{
  "n_layer": 12,
  "d_model": 192,
  "n_head": 3,
  "n_kv_head": 3,
  "head_dim": 64,
  "d_mlp": 512,
  "vocab_size": 8192,
  "activation": "swiglu",
  "norm": "rmsnorm",
  "norm_place": "out",
  "norm_eps": 1e-06,
  "positions": "rope",
  "rope_base": 10000.0,
  "rope_fraction": 1.0,
  "qk_norm": true,
  "attn_scale": 0.125,
  "bias": "none",
  "tie_embeddings": false,
  "parallel_block": false,
  "init": "orth",
  "init_std_qkv": 0.0301,
  "init_std_o": 0.00615,
  "init_std_up": 0.0301,
  "init_std_down": 0.00377,
  "init_out_by_depth": true,
  "optimizer": "muon_variant",
  "lr": 0.00221,
  "lr_mult_o": 2.0,
  "beta1": 0.93,
  "lr_head": 0.00479,
  "warmup_steps": 0,
  "schedule": "wsd",
  "decay_fraction": 1.0,
  "decay_shape": "linear",
  "final_lr_fraction": 0.05,
  "batch_tokens": [32768, 65536, 131072, 262144],
  "seq_len": 128,
  "doc_mask": true,
  "z_loss": 1e-05,
  "train_tokens": 492600000,
  "steps": 4493,
  "dataset": "wikipedia_en"
}
MLP neurons of a small language model. Each row is named by its layer, matrix (gate and up: input weights; down: output weights) and neuron, and shows model dimensions 0-191. Each number is 128 + 24 x the weight over its row's rms, rounded and kept within 0 to 255. Numbers have three digits each. A neuron's up and down rows have the sign that makes its largest values positive.
After each neuron's rows, "fires in" lists the words (lower case) most often at its 100 highest values on Wikipedia text that the model never trained on; "fires on" lists the tokens most often at its 100 highest values on Wikipedia text that the model never trained on. A number after a token or word is its count.

L2.gate61:127165142119143107107131134141091151160117098103106088185115080121157108115159152118175100120097125164096109118138142112138145142136096077132155094208158138093131118141154116135094102149117142147133113116157152105121168132132123119140120111113146086119115129137130121134148098167125137112104122139124090144172123131137151110174119112146131112155161145166173124100151100113119104119088119110104096138091150128154109136146118140150148144135107124103092143095189102106092144145141177149143133100153167147160118103104128133083122084140103134130137119144086147118104174112121130140
L2.up61:119085104161102139162121110156153091107137118138168060083126148136127125119127126124130169126148149165107141115096104126197115135192109149133124134141134105146115154150105087076136161121100138138132120095116127149178142072144093153176145135158113110142127181151099163144140120116140139113140145112103140117090106122111152148110133119143163107119087163120099138108128136122152138122143114128133118136133084175099125140077101150157104116138150146139115096153161138097104098153131156142105135135129163131088159101143075102164129138135128126148126146121157104155138137152110104128
L2.down61:155143110133145152112142166148168127128163132131161062167112164134161074130112123131146144178137154129136165189138140149117120145110115119119111137139107104144111137158143104165113121131091133116136128148118181143097126108140131105123129107127140114122136143106144121134100140133149121143159095129131120119139118140134122073107109082102126077083121139148165156163140100120112143083136097121118098152156120135088130149143076128104099149113165133122108134119105149138088144130152167140114176137095175157136149087117135187081109135090104148140099098109092087125122136152117147111
fires in: "between" 31, "both" 20, "various" 11, "different" 7, "prominent" 6
fires on: " between" 31, " both" 20, " various" 11, " different" 9, " prominent" 7

L4.gate478:103147125145115125056128102130153131112130108158162100068107101141143120140130124129123098094103142068144120121115113106162173088092115115105137149151146135126098158137160097164109136127156164160098123131109114120153090112089115113122149123119149094113115116120112150126134128134134138104081116159177126095112110129109134114140134101122110181087123144087137155156141082101109136116123119145169134130142130153137127127144102171118179124119109099118093126110104126126126112151121136123083102071131145094068107101142120127145124123124148110088120124175117180140125113095160093155
L4.up478:135146124081176124112133182174122122113151063092125107107150129168142159127129158116147154107111133096160167137148157127151104129112139112159156092135097111145134142121105135133170110176101119143097095142114092147165166115093137160159108125111118126152128111071156144128135082128117093155118112142112106157126125125144061131152136142112148147130123108104168097127122058129129129105154115113136122099143111135111096166121134152129128148156150112177147160087109148134140132109145156132146091102105085125124113126156144106123156119120168126134137117137165119162172155140142132146
L4.down478:107140127144137130127156115129139148143105124115148107141171133089058113153155116174070154133092141127109179134141140121101130103102163047141118097138125121105154120131125098132113083115142140121140115079119119122125156120125117161128128116136149146111133118160138162145108125138102157160081109088162159102174121118132119142135116135157110098176118152076138108125150124088098148113137127126142100146154150151150133157144141181097121127144132128126153099074077125132150105110136120114140127149144146136129104118094139127158163084176120093134130158122132104147074097146134139147
fires in: "its" 46, "two" 19, "various" 7, "four" 6, "his" 6, "six" 6
fires on: " its" 46, " two" 16, " various" 7, " four" 6, " his" 6, " six" 6

L4.gate248:117131112120126201123116135169130163102126130155163141135118169137135095136115099138143174125119138184162154145130103087095125113129121121102163082112098124114091154105135119084113148125123153111116133118088102111127142110102092152121134133135150152108116137153128129186107086116152120138127105105159123119095157133145116141140103145094120146173135139098133090159152091137111121093114138124134101111107146124120115101140130200132151146121153126075123159068106126118125106157123140096081107119103154119085148141136130098130165123127125123169117142164114131152197105129150129162
L4.up248:161104112159106169093091097158114151113149173132123126154094125113126110069133122150139102137123176145106172147129105167119150115119123149097090118135129131136114120111125162123096162119186126108127143113137142137157111109126119122106088123121172136093085121102134138128160134114106146103109123082135129167112152103146153103110169130106080135118106134142127095142153175130139145146140096136154117140121116128115141149092126197110132137104104097141078082097173166137122142147130068101115125158099162083134138092109106101134138119133102099130129105129143107112129153156094122105
L4.down248:086154119152144188077160163150154137097107113131171134117098169117112111121133137118056086098138151095130144162165113120116107110126089092117146072112110144132125123123137103131162127128137130142126130114106158164128151127137083168088111111135090087138103143126175156091170120108126102118085092134107132148151123140122113119138129148134137150100103087118122087119153087119140118103126146122174116084120129081163128135121106136115138213099129121135132143115116141139101129112139113104136103146117182130142165103121121121142111088158141118145152153126106130147135130115119111122
fires in: "their" 24, "new" 14, "original" 14, "s" 12, "its" 7
fires on: " their" 23, " new" 14, " original" 14, "s" 12, " its" 7, " early" 6

L5.gate475:098107106104106153089135100108142111130123127150164177097132210171083132173127108141182105133110129135112103145076165134147159118157161141125153131092122158106145104168123130123130152130136128109140139114098126112128146132106141148128145130126161127123148104104113117170150157094115151147135138131121137138150113129123158142139126126144181153127140119148097135137143150125142172110148118144134161142158158134105142089101140076161155165133096132151161126125100118098105118151156113132147109121154137139064185154193169149126128130090114176109143142104127149149163115124141113121
L5.up475:109137101139091128105129141125081149154128128104130145167087128062111097102139148109096080085134134125160119170142155140109086162137112081139142119128128130131155163128145114138105141134100107131132155106130096146117101124154103112139120157127092151094040081131101126134118160113131131117165074136123130113152125119139129084187129192130131094125124175138166159131146132133127094134224146135098097108111126121127119097116122129122163112097117134142123118139145134128145145113140139147135095107114123140100114116095126122105128116106139128154171124135151137161116141151127120137
L5.down475:180152119108153150128126120114188102054153132115110105135123127151119154127138136118111105116117110140114146134161149132106136139102130166093136141147128154127135137099093105117159130190120129150168131166122163121086170101100128165111133107113124101116118131114123086118156101126098108156124076124139102130179117160102149158138143137140104109153131112192141085132133179132108154132096154119103124153136136125101111149111102124087096158107116125155128085133161162152128135133140117188092131141153119102110138139116127149134117183123110124155116159142164140171118113093105091115
fires in: "march" 17, "2" 11, "3" 10, "1" 9, "february" 9, "august" 9
fires on: " March" 17, " 2" 11, " 3" 10, " 1" 9, " February" 9, " August" 9

L4.gate327:160112123108173152107165120113098118098102144083094117112147060087117102116123159083164120143157155151136104130145107106117128191126131081076096119112115102128144140097125143134110144110173151128110109090122157139143157112114139154130137135122124152169132154133148106125119121127133128129118085117120138086044138129133121110114109152070145119154124139131140125131125145070160126111134125102169130119153134164129171113097132120118098111146142149118126124117137149125147173099124117136109116170134188125134117166154116124142113148108113151130146158132098125160062148143119136101
L4.up327:116111135141167148089163146134147097154154089102092137141133118116126113154132077126104117144127093134161126096150118112097159129101128108150182119142144151116165171100161105131134109119166123138156120125172183165167179144095103156103126123109126104123120168146138128137119153136139139112147126133163139155134123114124133158159094153111161155122134160133134113092138100102127101134137090181124085093109123100134165101113142092100180147114179160127112127096118118111154116124158125122093161147105149149077097153106168101149102121123142158166139115125131117121116109153126099105
L4.down327:114143161123089132170093158144136120080124165114170138178129130166123120116111126171123133110128117100123073150100147169133110136179111112102091113131154135123114084156120139127127157117099106122141111155109095118131092106144119062163130132154150179073119094102147163134115124168127132099103118148130119121151099094118146110107158095133135148111127151122121126142131141192125116148123115112083141141115141158162123140140144122155139129131117109118146095140054125110157134130127116121130146078154115096133129128159138077096161136123141115116117104085138164114112101117109112172
fires in: "racing" 25, "airport" 13, "route" 7, "island" 5, "road" 4, "mccabe" 4
fires on: " Racing" 25, " Airport" 13, " route" 7, " Island" 5, "abe" 5

L6.gate322:104074154178127188148090123113118115105161140113085120158159136101111078122136138142109129150120126148127150125126174146087080176130115148126154153136097127140068100098158115104135150105127138118133159097112130098142120151158113178116136139105141094094088121132111091075133088144124162131147094106124139120152142161114156136128118149106140185131155155101109115104138162116128110150149099139157114148141119143142094142100137110129123109153105099157137102093139110106160130062114115147108115151142103142115117097105088128112157129124160130125111137108106131128160143087111129160
L6.up322:088132091131104165136147127105126103142134080127135124111140085109100148147084141118104163141127062116194105134084155197095073156155106110147140094132089151113152158156151111121156097126136116113133163122158108124120145141135126105108150101112126113151129113156123150137136133155106129129112092123090112150112139130138135133128142132156137084143147120137114075128118080148121145105130128115102126133115085156116064152133130135074155149125089164161138145134087110133161146121120092119098131144081104097116125129130120124137135141133087150141097109078139123111142104107145103151
L6.down322:130120120091143107086140099119083147155112113139098143140122169108145095126107119118122136124123140109107158120090112052171143139150174086138127114093116122118088125126145194085134151133160129090135163159122136155139136120125081098132081120084121130126097128161133075166105155145161177133138089115142091147098145087097126080136096131151098133150155119152106106152119114152122119144155114130138110148126100114129123132128094125130102126138105129121134130082128143093205100155138110109137118168131133107105130116102152146091143119150135130159160132115130128159124157146120132140
fires in: "is" 20, "was" 19, "had" 6, "optilete" 5
fires on: " is" 20, " was" 19, " had" 6, " opt" 5, " market" 5

L6.gate342:133146131149103130117148132162113123136119069150135135113135117143118145105118101167113151146115110108103172154094112093161112129089102078105093113083130153118092160154131110105097145152102159126148122114151164148166133134165092151161078128136163114165134122163138130095103110141181139074083100152114118113135103134156175086144112114146128151139157078147162139130136141144168139125117156156160122137130139149154111101123168143165133165106091092138118116091137136133116136131139118129133097124099162136134171158100120142101128120151171161142110140121121131181140147120107111144
L6.up342:141120093137157109131140138121107148121112122085120100108115125135102145138144119126150106114107135164091168179059104056163148111108127142126174140126077140129121171132139134114111125128128119153111130133142098183112101153105119170158125098121187126137135120194124145102135098145096156139143132139110136116145093100126137139128087103132111097125097151107132142105126124124099123161155110142101154110084158112104092143151115144091102132106082146135127117125164125098110080152085109128167113122115157119152180156146101108131137144127136086164077128127146122141117145132114125121
L6.down342:146105077122120105160091102112129129170121092137132157107105152121106083120127159171102114153139116127139147153097119151144084096132123117137122129082144144106112107135146104120146101184130125155133106111133115140094127113145130109141121150173134162169116107110127139172106128114138135086143181112136129161115130140156186070153144120089098118133126063162142148137089123130106139111153131156158085140131173156132140116162145085121138152109156131091132098107141154186159116112121145141104101114113132095116099130155102136106110108095114101130126148161161137082109117146134123112
fires in: "her" 43, "his" 9, "its" 7, "their" 6, "heritage" 4, "gerd" 4
fires on: " her" 48, " his" 9, " co" 7, " its" 6, " their" 5, " Ger" 5

L4.gate259:117144112138135111151155066110111140107162122156157103110085079097133104146106102146148122143130153129141157120088135108128152092093159155160113093128126127141136141152117110163114137150153112159098115143139129151105129102129092118113098130125110130126108111111153075106094126127134146125117127130127154148108134155156103082117136117130109160139099145106159130119148113148113124183098134099115149196129161173091161111123136138139092080107130131114162191097144147154094127104176111149066138116168118163091114103132154146165153129137152118175127113119154117118122104148140145150
L4.up259:105105126138161128149148149155144124107130129096070114138140143117095111189128127118134108103087117123127120173170087103119119120143142111156119118131118166133087153078141116131133140116138093111117117073114137136125131152128175107107093148129128142124138112121132167083168109151073129128114159153140097120106138075112139114135099151140158111113147087108141165145123108126132121124147107122148081142165147119121135174107139108175128131128139091105135117125141149073123124101103116130154104145166105142201128147115144185114147093133156125130101093111100148178120116160149154148
L4.down259:110182165121181094141146111136085104166139119101083116125152111121120142163122132093126151035107096122164135140093099140114116121135117159143170146128041146130109140129174130128139136091158150158136147140115143137127190151156131111128132151158099150110129143117159143119163085146121131140126150136142128137119114102122102110091144133107123131127146157168159156125158105115140131171129157111125086124128129163120123133173124136145139175120147124104149152118128117135107101070133133130138127141132115152176110174129167145098118123117108106144098124131163154134123158110140132143
fires in: "which" 62, "n" 8
fires on: " which" 62, "N" 8, "Th" 5, " what" 4

L2.gate433:090135123137107143093142118154122143119088149149140121154083166122129134124125112140100142149110115133139101129154130125136169119131075115168155148070158127146155129140108113044114115137147141100133142156135172126137133154141094114120101181150129139146135150137104124112150138148110134166140171116168101117128102096153125159132063139137131140138146108105139108131163111122100115151130144109079145134149143100126127112135187129114133154130108123117117181170140160097133087153148195169115130141146139138155125111165149125150157134142131083103125122138087116093132162101117082125
L2.up433:106159136132095101140133179114111130143111115163128110108137152178080136171130125176146090129113176147149149122141153125157111113137139138138139121146127138119097109083108126135125042081125111113086136172136115108131146129175187119118134151180120137122105145105145133136143111132103115096111166189136113140089140112080119129102135147159136107102131148127132118148128117152122125151116101147124110163120155159119123146118095147124131140121072120180106067129115107075145157104108140128154161129111116134114103096142140127115123100154156132099140151112114146155147110150110160147
L2.down433:136161111150151150121147116145127109134109159151126143165103137083146136107119134106091133132130119152094102155139115134101165166157097073082155137076131122160147156153133136095129180137123121141184158143163160132121124162124106117129093138133133135122133146123093121142125163101064124138118129148122076100095130168114114167118108112094158143090158106079129111135134120099135135181139132108154133164131116137156168095114205102153141125136137119126162172169111110133128095118141156121118130135103145138117095132168142123154135144152136123130140099121125144121116118105159097080
fires in: "no" 27, "life" 11, "residence" 7, "theatre" 5
fires on: " No" 39, " life" 12, " residence" 7, " Theatre" 5, " Marie" 5, " Var" 4

L9.gate347:117087135142175149091101130104110116135146111125167121128183122174113115142139139173144137122116145146142117142105136133112155102090111128170115092144156146126108123113074084121142102148162147106154149099119116162147117144118130144119164120096121136161127132114107137178092158084156184091147117102163138096095139158115153132112167078197101126103145183110151115133162132133156132116146136107133093147118121124131124120116105151141148091143159128112126144145143118118124139087109167124137134134108152142098163166132099109183126126078128120113093151098118161126104126150117140113
L9.up347:092154154136118130135119116117139170145146155144126085116100174096067080105135121123107142175141127118088118110115168093122100130149127156100119154123162136144121147156140145111090157134154124155108127163070141159118124162113133135138127101123177100133107154087129140116134102103108159120165119150116112103167102173102150153152154151089093119125105101113153148119122126113117127166143136163142145144079151161098124131119118118143096165104140105162123158114145170194098117163142127100150173154144083121136100161132144137116127130131143151146111116116161123102089122138136142116
L9.down347:139139104159180122093145161092081154130111109154138156148095108120091161118099075117083082105118122099123110144143173116153145103089149086128126120102122132120126096124113144125113141099153132144113133145137143093128138121160153145122077117137119155121131087134099104145108125097104115115134076075101118150144134089176117126130073127134128086164125133132129152125125143110123117118092086126118099146131113123135121146119142079154118149139110138155171176166151109082146154137162119087132131135103131121113122143076126154153146095141129148147120114124115069164133131121085113132
fires in: "were" 52, "are" 14, "was" 10
fires on: " were" 52, " are" 14, " was" 10